Weights of a small transformer language model.
Architecture: rotary positions, biases, untied embeddings, attention and MLP in parallel.
MLP neurons of a small language model. Each row is named by its layer, matrix (up: input weights) and neuron, and shows model dimensions 0-191. Each number is 128 + 24 x the weight over its row's rms, rounded and kept within 0 to 255. Numbers have three digits each.
A block is one neuron, or neurons of one layer that tend to fire together. Before each block is what it responds to, as a language model described it from the Wikipedia text at the highest values.

Separators inside numbers. Thousands commas, decimal points and time colons (or inner digits) mid-number, mostly in table statistics like 7,638, 32.55, 3:38.
L11.up14:094107111118105140103120119141129155167108160116122132133158149166104099094141149158130154123126077151121112139116135107153110099129129111167146105116091120099201125170103107163122101151138109138155130128142159134135137090124107131108100118159131112116103114130131119139149150169122138092167134119155122128149136112121141134152172124140136128127162156094113104161100150105142141126115107147125112080132166106119096159116129142105150104143161117101071066067068116133086104083149113133147110155134126153164115130136151115118121160094088092134159129109139149100099142121086147137
L11.up277:071131110139163121145138133114095104077102122125129142094118111129113100093108105114133119134113177125130139142127130158157135100176160153126136104158116158156120117151129127156169110143162077111102129113118139134151143133103138131121126097121139133136155125143166135118101155157127113133137141129139101120129141129098117120138164141135106106174120133103119148095125098195124136161178127164092109109134174129131128111153135098137190114098159140076146109122116119162119100092120082120154142106125128124149093108130078148105142106166088124106107147114178136140130126105119103112
L11.up1052:161124107110155155131126171104093107177086108141097141119174105134108135148106130090131111100132117143089131126157134102162139138127115130144108106103089141116140150160080125150129098133150144104088118134169117168140104090125099117097109122123097154134098124171139148100144107137151094151090141141128131180124107110155129091169160111164199103107107122115146069156126134117162133116145117172126175149178115115102103125148145203098118112126185102104153120106120085106167143129148080117153141116146124121133087095147134182144150144181136189111097117157147158104146134148104124156
L11.up1109:094162111117157150124103138069089161114058133092123123118095117150096106103082130091130131116127193167116140146157105120163123129142174126148125088109091134083120161143093146164125147115167122099127120145109118140167097110076128137092129142173147106141140150135180124135166155089133120110149152148178096132135137136091135104139133131121104141147142160117131115112065128143144129168148108145108099129151155124135090104147156145137113113140174142100113128128157109165112120091126139101165106156129151133123082090140167157127139102147129140133098085163117113123103115139119122153
L11.up1204:114111136115127174138146110052109152094124067121125135097114090110082076111136102122103167129129108152113073101127155132155123112118159160109129126124084141137096135153103198122172114128161128135090146115130125112106122092134119148151109165141127105117136112117132101131146145090119127113120148154136125124166133161116124072144093157161146118099135149140123120120149118139148145171145072152134142125092152114084121130153146107133119121113119135076130127117151158145088130104157143097176130101174131113191128133116127134142117123150093140146125113101084164112127115158143149131
L11.up1256:121148108121157138131135140115125149133122123139107109101174111098121124102124157146143166064107167136068170125154126113108134152116082124126127108127133151178159121133094131138142118153151140123117107160112135127125107071073106136108095121163154127146090111141147153175148113128126130125174136158152127136180138150133132054173181126137148094122107140156158142146113128163137102133143132131147154078131116112112090148124133126106137121123137146095099115113134086133151113052135103135130093165168088124163109143119131146172074159140140085115178116127111165158110146117104168146
L11.up1421:118161088126171120140155131147116142135130112095118100161179100111160147070114143114153143078122137115129129133146142117104135144132124122127135129111129104161116138144099127147132115150142105115143112118120164110168110089065125139139120140129126146148100138145136133160103110082132177112180167147149104149177137127143119091123161185115164124099143143141129083138117167149125097118157107123165122121112103109121115147147138165113119114099101145096107099118149121107097108089086106123108099158138137155131098158132133154178098156102137105122135122122116176167139115125128163124
L11.up1857:143111097119180121131076164099081142095103141086156138100148104155079106103117139124096163092137092135110127100116131140144108103145139145156155104106111145100122123126118139170154087107186109080105109126102175154114111139086119129100095154148108124154124152129165099144135152106134101088156184140123109131109134136129134097132165113105151109149128128135113133136143132148134125147140058172112106131142166111151127132139121120118137110125175160113138094121171114163093136094106105145163108149132120129171094101101099160148081124139100130108097108115117107156105106086168128132

Decimal point in numbers. Decimal points right after digits in numeric table data such as vote percentages, coordinates and statistics, e.g. 74.9%, 46.7; also other number-internal tokens.
L5.up1816:123107108147110142154151124117181109122120140116164118111135151139185151132110111120170080121093153175090108155145116138152092122163166127100107129117107151109133129116114101148135165125109093111117132102152113131185151143164123099118105144130096144141120153121167101144097140118130121089103125124138145154138141093128124166137146112140124101104088145117132102132134169109149130110139138135128132053133160093085153117154119113124155111059124141124153126147139085135158131119147122157131110132126137134162165114113117129130143186119125126087095108106100159114127145126132145085
L5.up1964:145119142143135092114160121148174153130142105103124113141133166114156164141110130152139102148113162143122097128146128088175136081146117156103104156139105177133082065141122089143131149122126119107069141104140113166140098108151126147115149132100120110121097151137089120138083124137201141090115125161106138187112117159120145131142122083132163112108140152096045126143140112171162135132173093128204168135132146129119108140103144178121102146116125138146148154161120127125109130103140125150117104150096115143125154112120100136122119174094131144120143128127114154124110101125136145131

Separator after list names. Commas, dashes, and words like as or and that come right after a person's name or other proper name in a list, such as cast lists, credits, or band lists.
L8.up242:076163093100128142128172139157097120131089154120111181130144120167149116119161127116106130119134110135129095127143112129132155111139142131126143134133123174107182148102082141136125135151142132091105135107157121126159119113101113140161113123131119126112117100126125111129157124156114103133166136122112117109142153126157106133140145121088109153078142119096129154096105096109088110174123080133161122115145156117156114089097147103173117106070127119157120133163138126126136143133156089170123161099116173164110165105131135122135094084141117108105171113162114133140164129147126156140
L8.up274:145150112136107162123164141079133142129092148134190145139114127153165128128148113132141098132116137112122072098149124124110126130132099178143139084117122140139182084100107130124102113147146079113092122080162097160104119142063115150100156128112124151114118118121167147140163112144116088122117129085133160120144164135142122104147137140093175091116118167106096160165096114101106121170140081105158143104136115085118116133124148188121131143127155074124162155125139135147094124101124074161121096147137112154153143114106081159136113128131129130121081074172132131130161107093147125137
L8.up1644:129129119145131166107149151096124107118099128143106119148145137143108172120100097166103150150137134111161099082171147122141137119145168138145172146099089062109094147138092171128168112121136142092091109147112110122166122108106112092055174128177127128093122159128171158104101124101116164101159128112137125147113131113122136124133109158127144131134128139123144131109141073120122145132148101082156138157145107123155119150140122141143136117101162114078150083146130133138123141160147141112148149158161141129088108107136106152117139089133131123146154139158123136122118125093123090155
L8.up1972:121168115148125095127158130069133120111070152123137125141136144134162112151143076121112144112174106167143121132134095093120161081161145118131111122118111148125153122160090165142118120148146143135098126119160147107143119139116102149118155125141161137131102100131131182147124132138127125103159151118120171096109140146174127138138174166113132118097153064101120114115087110108102102144138100109131148119125150082149101119110123140125134154121125092120159122151156111138123121125111113130133173103102150163154085115095157178128134099164130085065133095154098100125145117120125112119

Separators before personal names. Punctuation or short function words (list dashes, table pipes, commas, colons, as, by) right before a person's name in lists, cast lists, and tables, e.g. "- Paolo De Vita", "| Bernard Gill".
L11.up100:124144104130151109128130143133117120135108145109134108159131167158146119136174140130115106130157158158106142145120102112124097133155155149122075082142078180117157119134118133112133122140165166053145150151108111137165096129124115177153142163177158112101128157140131161134161125126123107129123125129141121138173100106152121120157158132168132141152129140131135104167114076150145111169130118088169157172136155159126110114162100195116148091128134100083098108126105095138155111096118096146112104160114185147156073130087116174126124130124105085147142079094116128120146112161120118147
L11.up388:134137139160128145162127140067152127116140111140123123118114164158092077103131128159112148139150161163101103138104099139162124106151171141138107103098107142123116130104120128154194159140135120103123139128105099120130122078076134125093103155152161141132112127146131134116157131162091137111151138128092119163185166135140103099121089149149150159172120152103090132144075090143090115104128105116142123109119124090114079160122072204103142142113148096136155124110126111163116100107151116109114128166094140142143097137075130172144111180121170141129139136091136142157122119110130105150
L11.up824:114110097128145162117142188100119107138106096140126155168135153143138121135116143149102131152209131190151111133148141116129115101111157164128120164113137138110123100139102125118161171156115122134106151126148106174137160094126104139117138153120144113119150115120137145113158145134099091121155110106132124116132125138147115084172106156115178133102150139178106111131093081139103088122095119126069158127097142125111126142117089164120121143103149108154148128129156085160161111077121120146120133157115129139132071103097135157144119155099160100076153108163105132127118092114088122133
L11.up1122:130081125175140162150130166082147099117173122112118127106158097128127173127131116148143133155143144179082091085141147122104117099120135122137121104112127141136161112122089069141152112144131125135117175080138091125106185145101105152112137122121120133141149103133122118127164108111124149142122128125120132118164121103160096105169148148137198137096121161138119140140076072138119111167113121127118137087120104104111121178139096126130096136094158148108134140091098088158135113110150094126117115124139147124141109130093117161156146115106096153144133096154129140122148123118132129164
L11.up1413:142128105132103159145116153104117113118124098114151126142150167148114139130114171126113118118147114131129112107121078103094123121134152103111072143135106201074101123165133088128137154122157152092147104156137121160117138109093129182151120132126131134121137172169148138145161117120091142167125141121147129142143148118152129114152129142180116105146138117154127127136131126149133081147113130128144120140139112140133153107129122152122137109168131094120142107079121119113131100056103133096146109181121162122149075101105142140138126119108108054112087109130133094124145123130132141136
L11.up1457:141137113095135108118120145109124182107088104147135103143128176141148106138111183151123086131186119114106115141091077116106126104127154144103122133144143154066090125118111152160162159138141117104141168092132118143135095104115122145075103155121130115093077132160160131126088143143141107148158101104154117106170159120122135089138141119113124145137121148143086119141109116154122078114170112176109135133153183131120126174146117169090140158162131116149156126095111137149095102126132094157146115126121129106166105141118124138127150205123113117116150095093143137106121110131103125127
L11.up1484:155153137113098125158112148134108107098122047119091098110132120127168097098130137109128163118149131111117123084108084129081128163152102162111113140137150137152125123104127118099110126138107116169143148133190186143122112071102135108134151138151115119094145159119151131095104103148107119147112106122124120107103150130142126134160152135089182093154134141126149120160106088152157068134134113120147113086147144117136124102119111183087154146135147149110133088141162124099139114119109124107081143126135121117128112129101094097153095175167134097161173111124123148117163133124095120168
L11.up1895:119097097149120165173123131065106116110111115144127126149167135156111109135117182117109116149126109154136082138105099086113147114148138127126132145091150125105120117145090136137153150172155138113152161096177104144140128124129116113157150142137134121122115096115163136138200118164091112128130139126096170117164177091130161132159118151133084132098115151135113117119096080098130104128118105123144142091134151116115135132135133122112144124150150123113086094121134150136095134090143106109107124111151120134117112117137159158122123149172120131121137115151110127135143141118132134145

Before a named role-holder. Tokens just before a person's or organization's name is expected: credit-list bullets ("- Tim Nugent – drums"), "Director:", and role words like "member of", "coached by", "wife,".
L5.up368:122137137159103121122083082088141131123108095143120125114130133141111113148115121119134153137139096125156144113161074126099113118130166143091090127142077122080170155122094153134101163179115131100127117083160158186126122121119143122104145130169139113161121131155136134100104133176149156138131119127167125129143091102101115126123154139114158156145117140110113103160076079118134077168139158106134136132162147127161127097131126112123166162096151108089157116110114136114114144121096120102147127165131157134144120142118177149166156129088099112099107089111099130168194150146089173210
L5.up751:144123116121094131153138105133170113140097149159150168109131119113115149167127138104079120120166132139120100172133098138117154111145123187118159106125124126142155097083130159123108183160158116137104116109156144171101150126098143135125099091122084116136164139136184119146123138157129142092182131096156151128127148122130129091136143139126107129150118103109106117164105113113135128147159128136143136104166160139111154131086122128149136185086119118117089084128086105123071133117115137151090102150131159114097119123105105160162115156161125158111167109116170136135113147152136150157

Digits inside large numbers. Digit tokens in the middle of comma-grouped numbers, mostly vote counts in election tables, also populations and attendances, e.g. 14,8|58 and 117,4|91.
L8.up818:122170133129122116107098136156145126103134140140104137130147138096134146118139122140139162134101115153099138120103151135136046164156139141088106134121154133127096088135151161156166128130124104108114172123127152095139163067129085125106091142143110110162143108139106116129151107129087128130135116128128095139121150115163115103108162175137180108116122105143118130176145122146158047145129120118152140142124094131151092115103105151115122119100096119111125164118150104133120163099155088117167145115152174153134110090119127164108111122135100136119141120161110136147104146134079131104
L8.up1132:085115150161137108147113137111135127109127128124136118164109113061099158139123181120095141115117128184112122108158092134143131119154131153134139136076141136161115165130113072111151104115151123131149137113153118110132138127167137149143128127113094099146137132146107116138145122099112112129124122131130078126135109125128122122112132183126098165091124124103106081136134138150092085149160115109153203143145123117174091123111101144091141122093122152116176123163136138139102145132145102147131102183123167167115118118121122126140114109141098140130134038133116130120118127162104060163
L8.up1878:091153117149145103140113172087153136125161079111137133134121116113135123142125166104132161140155130135109132122112096119142068116159154136152159131147113162158183139142140113122164160153113112089134089135105152118117142128173113101135101128111143096130112129113112096117146149100103117117118159113155143136128129139156154107122166120119134127121100131181122131187096162128118104094132130154097164131134142107146103129119134127125148142126115129122139074097191127115118151068097093146120110144162128107119156159114125158145140149133116142150087129169152082153110135120093136111
L8.up1954:109149127114148104098143090136130111100125129099148151116097102099129149164125152168124132108121123144139128126123074156135129125168123148130159133130113095119127134155107134132109158133145106105114128125121110098141136135156097115138125103125115088131108105092107146104127121052112103142138145153142140124179134160123125146080152123128082123163131162114109122160124129114132125163143117125107130106163145100136107148060119155128142136132147152145140086127154153119090084136170091110125153114143180113145088132129144125137116118117106131130122118152077107128109152119103098169